MLP neurons of a small language model. Each row is named by its layer, matrix (gate and up: input weights; down: output weights) and neuron, and shows model dimensions 96-191. Each number is 128 + 24 x the weight over its row's rms, rounded and kept within 0 to 255. A neuron's up and down rows have the sign that makes its largest values positive.
After each neuron's rows, "raises" lists the tokens whose logits its output raises most directly, leaving later layers aside.

L4.gate315 [147  70 182 111  80 151 140 147 111 123  99 143 112 139  98 146 100 131 113 167 138 140 127 127  82 106 147 134 163 125 161 102 166 129 128 146 143 113  97 101 130 120 136 122 140 108 109 161 110 143 125 175 142 124 112  97 127 102 146 117 116 152 136 139 130 105 135 137 116 143 184 190 153 145 152 129 128 128 174 152 110 150 157 139  80 137  96 150 148 132 133 113 131 170 121 154]
L4.up315 [139  99 152 187  99 162 103 140  87 102 124 105 142 153  77 177 107 138 110 154 121 140  85  88 110 105 112 133 155 139 151 116 145 143 123 113 105 101 122 107 111 123 114 125  95 108 125 145 127 119 151 131 144 112 132 103 114 122 124 123 124 146 112 167 145 161 147 113 119 165 106 134 109 147 183  99 115 136 145 168 137 127 124  96 133 119 120 119 144 118 153 115 119 135 108 116]
L4.down315 [130  99 164 163  95 148 128 120 100 146 124 118 142 129 117 191 125 119 125 126 139 129 147 119 177 130 122 164 134 159 137 152 146 122 110 135 139 140 117 137 133 150  95 129 128 109 139 134  89 143  89 119 140 118 131 134 145 115 141 120  88 156 142 161  96 131 132 136 167 145 173 122  81 111 115  95 180  99 143 161 194 117  98 126  91 145 124 140 162 166 142 159 147 115  92 162]
raises: "tive", "ture", "mber", "ted", "ulu"

L3.gate309 [140  79  92  99 124 133 133 141 123 108 118 144 116 101 110 129 153 132 137 145 112 134  94 150 125 117 130 169  91 131 124 128 129 108 121  97  91 127 137  78 145 146 128 149 147  84 100  82 148 149 140 112 113 150  84 127 122 167 118 124 122 156 101  89 155 178 134 149  95 170 141  76 176  94 153 123 128 133 110 154  98 113 159 121 106 145 102 132 126 149 111 141  97 162 102  96]
L3.up309 [119  68 123 104 138 123 126 125 115 144 151 121 143 139 140 149 148 124 134 119 146 128 112 148 154 132 129 141 125 135 126 121 125 129 141 108 108 127 133  80 141 136 133 158 133  89 145 113 133 107 130 101 132 161 140 188 123 164 142 149  92 168  94 147 132 135 150 156 118 146 121  94 152 103 151 134 111 111  99 132 123 112 132  97 116 136 133 133 116 173 162 155  56 167  75 102]
L3.down309 [126 116  94 128 130 147 113  97 142 145 107 109 159 184 120 136 149 107 108 131 118 164 136 177 123 120 197 109 119 116 128 126 132 115 107  89 105 125 114 129 171 138 135 144 136 133 112 103 136 149 135 103  87 155 157 137  94 133 154 126 115 141 104  95 167 171 155 136 128 142 109 134 138 129 107 145 141 164  91 128 137 143 128 109 169 157 102 142 112 140 143 142 151 134  80 152]
raises: "s", "-", "r", "d", " "

L7.gate557 [127 139 165 109 126 165 112 121 102 129 143 118 133 126 123 152 117 145 166 136 126 153 125 120 120 123 116 147 112 105  88 128 157 144  88 129 101 158 114  94 111 121 142 146 142 128 169 113 155 135 144 115 171 115 164 163  90 134 104 100 141 127 129 150 142  96 157 147 120  91  87 117 167 117 126 110 129 127 140  88 132 120 121 145 115 147 105 176 137 151 157  48 139 115 179 159]
L7.up557 [132 115 163 115 129 127 130 109 112 141 125 117  74 125 131  79 119 113 123 105 156  98 109 163 139 111 144 153 130 133 109 135 147 117 125 127 111 158 126 147 133 171  93 125 127 102 160 115 144 155 118 112 117 139 134 155 161 110 122 105 119 137 158 122 148 123 133  50 108 145  90 173  77 129 103 152  66 140 157 141  75  95  94  91 142  89  93 139 135 118 155 119 132 109 145 139]
L7.down557 [124 103 148 154 153 128 125  87  99 151 107 101 129 119 115 103 159 145 113  99 122 103 152 110 137 114 111 145 123 170 135 166 196 122 100 153 136 116 140 154 152 135 134 112 105 149 134 131 137 115 141 136 109 168 127 121 121 123  87 133 130  72 132 100 126 160 139  97 125 110 127 134 135 150 101 137 107  97 128 107 150 112 132 117 120  84 154 177 115 126 116 124 137 133 183 157]
raises: "ment", "ments", "ful", "ure", "yer"

L3.gate456 [ 87 123 181 146 108 106 112 142 141 106 109  84  98  57 147 134 130 138 140 144 132 166  90  97 134 112 145 140 104 118  94 141 179 178 103 169 137 131 130 134 158  48 114 111  97  97 163 122 143 117 141 155 155 129 139  89 157 173 145 100 141 131 134 122 117 142 148 105 141 186 152 129 120 152 120 107 115 109 128 117 107  77 157 115 146 176 110 140 134 140 150  87 143 101 114 105]
L3.up456 [ 80 154 172 139 137 153 170 156 104 133  90  63  66  90 134 146 115 110 118 133 117 141 135 130 155 141 129 118 139 109  94 119 156 142 135 169 128 143 117 123 121  44 117 122  89 153 134 115 113 111 112 167 140 142 134  72 120 183 136 113 139 116 134 133 133 122 158 126 139 149 121 139 153 153 131 135  92 111 121 116 114 115 157 108 127 148 118 140 127 119 108 108 154  98 139 102]
L3.down456 [132 106 115 160 177 129 132 105 133  91 125 114 164 157 133 120 131 120 141 143 158 126 133 114 159 151 188 104  90 101  94 143 134 147 136 122 116 149 131 102 146 126  86 111 119 126 125 115 107 153 127  82 102 134 124 105  94 151 136 151 130 143  97 136 118 122 147 125  94 121 134 122  86 139  82 131 133 155  88 133 114 126 112 118 122 125 143 135  92 115 144 107 134 141  64 132]
raises: "-", " ", "s", "d", "."

L3.gate414 [104 118 161 147  81 136 151  92 128 115 148 119 100  92  97 120 171 136 151 109 145 114  98 172 107 122 124 166 117  85 129  86 129 101 110 134  73 149 133 111 119 126 116 173 117 134 145 157 128 135 173 131 100 142 177 121 124 163 133 136 119 128 173  85 188 114 109 103 109 157 192 106 134 136 159 125 129 149 130 115  87 113 157 120 160 125 130 142 178 122 115 146  69 131 127 141]
L3.up414 [118 116 138 161 121 118 130 107 138 162 141 107  94 117 101 105 140 144 146  66 142 108  89 129 109 165 138 150 170  96 134  87 111  84  94 116  94 158 119 135 176 121 116 165 110 163 144 144 136  90 157 108 123 121 132 123 128 111 131 104 128 117 145 113 196  96 155 122 151 141 153 118 105 135 182 124 145 161 149 129 147  92 127 129 147 126 114 156 150 115 123 109  64 113 110 119]
L3.down414 [114 106 126 145 150 120  88  93 137 114 135  85  83 143 126 127 186 126 121 127 147 110 160 132 151 158 159 132 140 121 125 130 100 115 123  86 129 139 127 117 174 149 149 106 121 127 150  83 147 113 131 110 120 114 113 122 160  80 122 148  97 131 115 122 156 112 179 135 125 127  90 142 135 157 147 125 159 149 107 128 148 127 109  87 127 142 170 116  96  84 105 132 158  92 109 102]
raises: ",", "-", " ", ".", " ("

L3.gate580 [127 105 145 109 126 153 114  94 111  51 112 137 109 148 131 180 131 114 161 139 144 157  87 160 143 101 130 130 141 163 133 133 172 141 156 157  82 114 133 127 139 110 113 108 163 162 121 119 150 161 104 163 162 130 135 105 114 123 166 125 165 113 161 102 113 123 118 132 100 122  78 143 129 153 131 116 146 139 119 147 139 116 160  83 104  82  84 154 154 130 141 129 130 123 133 138]
L3.up580 [102  82 106 136 136 168  84 110 123 106  85 125 137 168 129 174 133  92 136 141 108 147 113 121 147 127 143 110 170 140 134 102 170 131 127 148 102  87 146 116 150 111 123  99 138 153 122 105 152 150 113 172 161 130 132 137  94 120 160 130 159  98 158 115 119 175 100 151 127 117 102 173 140 169 137 120 178 156 140 139 155 113 100 114  94  76 103 145 129 147 121  95 159 125 117 123]
L3.down580 [149 146  86 133 162  95 116 157 118 182 149 131 152 135 105 104 137 158  94 133 123 115 130 135 147 136 174 153 137 122 148 124 105 119 143 130 121 154 114 119 195 159 113 166 125 127 141 127 159  91 104 152 111 118 117 128 142 156 124 101 114 131 106 130 126 151 169 123  96 111 128 141  97 159 131 155 164 185 141 147 146 138  89 100 132 157 171 116  82 115 143 118 122 103 134 119]
raises: ".", "\n", ",", " in", " and"

L3.gate128 [141 127 153 104 123 138 164 173 143  94  98 152 118 122 109 127 162 126 133 105 140 124 114  91 133 123 132 134 133 107 182 165 100 131  89 125  82 148 171 107  92  93 147 123 121 121 165 174 126 120 118 108 147 154 100 125  97 123  77 137 154 131 106  88 101 135 136 144 123 132 136  94 131 109 122 139  99 147 107 107 105 125 129 119 130 134 105 100 203  74 136 154 117 159 128  93]
L3.up128 [133 128 119 119 125 156 130 184 128  89 104 155 139 115 113 116 170 129 120 100 141 143 102  74 162 113 138 117 170  91 194 134 116 112  82 112 135 115 169 117 160 104 130 117 105 117 168 152 124  91 110 129 133 127 117 120  90  94 115 140 109 155 106 122  98 148 179 159 150 111 146 127 139 107 142 170 120 156 129  86 118 101 109 119 105 127 118 149 163  95 133 173 143 137 101 131]
L3.down128 [121 143  85 156 132 105 127 153 171  96 120  92 170 107 127 136 148 120 114 131 120 104 133 102 146 177 206 119 146  80 153 136  92 122 117 148 133 128 131 160 141  78 106 151 113 109 134 147 108 110 125 116 103 129 141 107 103  90 104 172  95 148  90 150 123 155 167 129 124 124 162 104 139 130 120 167 104 139 147 164 105 121 123 156 108 160 142 169  75 129 113 139 167 131 120 131]
raises: "1", "2", " ", "8", "-"

L7.gate425 [150 132 152 101 130 107 165 138 136  97 155 114 138  70 139  96 111 168 123 131  97 141 119 107 132 144 117 132  80 137 130 126 105 156 151 133 118 139 198 142 129 109 113 142 105 135 156 148 126 129  88 107 150 121 107 104 103 106  99 128 133 103 183 110 120 146 115 119 103  88 133 112 107  91 142 143 134  96 138 138  94 157 119 156 123 125 134 156 146 122 134 120 102 128 153 125]
L7.up425 [126 123 139  84 125 117 136 104 138 140 117 117 170 136 124 124  96 153 150 167 156 156 132 132 122 164 108 148 124  82 137  83 119 138 152 134  89 102 134 133 138 102 130 163 122 120 173 121 129 125 102  91 133 100 127 106  56 126 123 167 108 107 116 141 143 200 154 117 160 104 119  77 132 147 149 109 111 107 101 168 123 154 116 124  93 104 165 177 109 141 113 157 144 144 130 150]
L7.down425 [134 105  96 135 135 137 152 160 156 130 170  96 140 134 120 121 122 139 135 112 162 136 120 115 140 129 175 154 136 145 172  97 121 119 105 156 132 144  89 129 126 163 111 136  68 140 159 122 122 131 164 133 128  98  92 144  76 137  81 121 145 191 105 153 141 157 148 129 155 109 119 111 146 148 125 147 116 147 130 120 158  74 131 144 114 181 150 118 114 125  99 119 111 122 160 114]
raises: " |", "==", "\n", " details", ","

L5.gate25 [141 112 122 118 128  99 150 152  96 126 148 132 109 126 107 112 111  97  82 124 145 123 126  92 111 144  84 123 138  95 130 123 103 114  99 136  89  71 133 124 152  94 115 123 110 100 101 138 151 160 125 118 100 122 118 145 178 129 121 111 135 171 122 130 141 122 149 143 116 154 110 118 152 143 120 123  92 132 142 144 142 134 165 157 119 131 116 102 120 118 128 116  80 152 141 148]
L5.up25 [152 123 127 112 149 122 178 140 133 102 113 128 120 136 131 122  87 113 120 126 164 129 109 126 141  89 114 124 107 140  89 133 117 125 143 112 160 113 123 155 168 143 123 112 179 121 127 120 142 146 147  85  78  89 169 111 178 111 111 123  88 147 100 105 139  90 144  92 115 170 119 148 170 111 151 137 127 134 154 130 124 129 142 164 129 122 182 141 134 108 148 112 110 162 123 143]
L5.down25 [147 126 147 117 140 165 157 109 163  87 120 103  85 124 105 137 169 137  84  85 115 112 127 135 127 143 145 168 124 132 140 135 152  89 119 136 173 157 132 108 140 191 156 117 143 145 131 100 113 167 136  94 144 145 177 114 140 170 123 137 122 129  92 129  69 157 147 106 163 126 108  96 155 145 153 134  85 113 127 154 135 133 113 134 123 112 162 119 129 131 128 100 103 122 127  81]
raises: "ments", "ment", "gue", "card", "ges"

L3.gate43 [137 116 122 146  96 147 145  95 110  90 162  79  65 118 105 137 105 115 115 147  93 139 133 154 118  83 125 150 104 148 140 125  95 115 116 147  94 121 134 115 132  94 123 146 119 127  91 120 172 166 133  91 113 159 116 108 114 120 138 114 140 119 122 113 153 168 161 146 108 145 169 138 129 139 124  99  98  92 122  81 107  69 151 137 128 203 117 104 166 122 124 125 122 108 144 148]
L3.up43 [137  96 142 145 132 153 152 102 102 133 172  84  81 163 124 148  96  89 148 145 140 110 137 124 132 114 137 143 138 178 118 133 128 106 107 140 146 135 130 139 150 118  98 122 113 104 115 140 162 114 112 103 142 113 165 140  90 119 110 155 117 117 116 148 116 149 143 143 110 132 153 129 136 120 128 137  81 109 132  97 130  87 154 121 103 190 139 119 143 112 146 131  98 121  87 128]
L3.down43 [135 122 109 129 120 145 120 127 116 124 115  88 101 166 160 136 138 143 134 145 124 137 141 106 161 139 195  90 129 123 129 147 149 159 166 141 102 118 129 148 154 132 132 116 119 123 125 108 134  96 131 101  86 115 134 107  70 113 133 116 105 131 115 126 134 149 136 125 110 102 116 152 125 123  93 144  82 126 116  98 173  98 119 126 137 148 144 113 139 130 112 137 181 126  88 144]
raises: " ", "-", ".", "s", " ("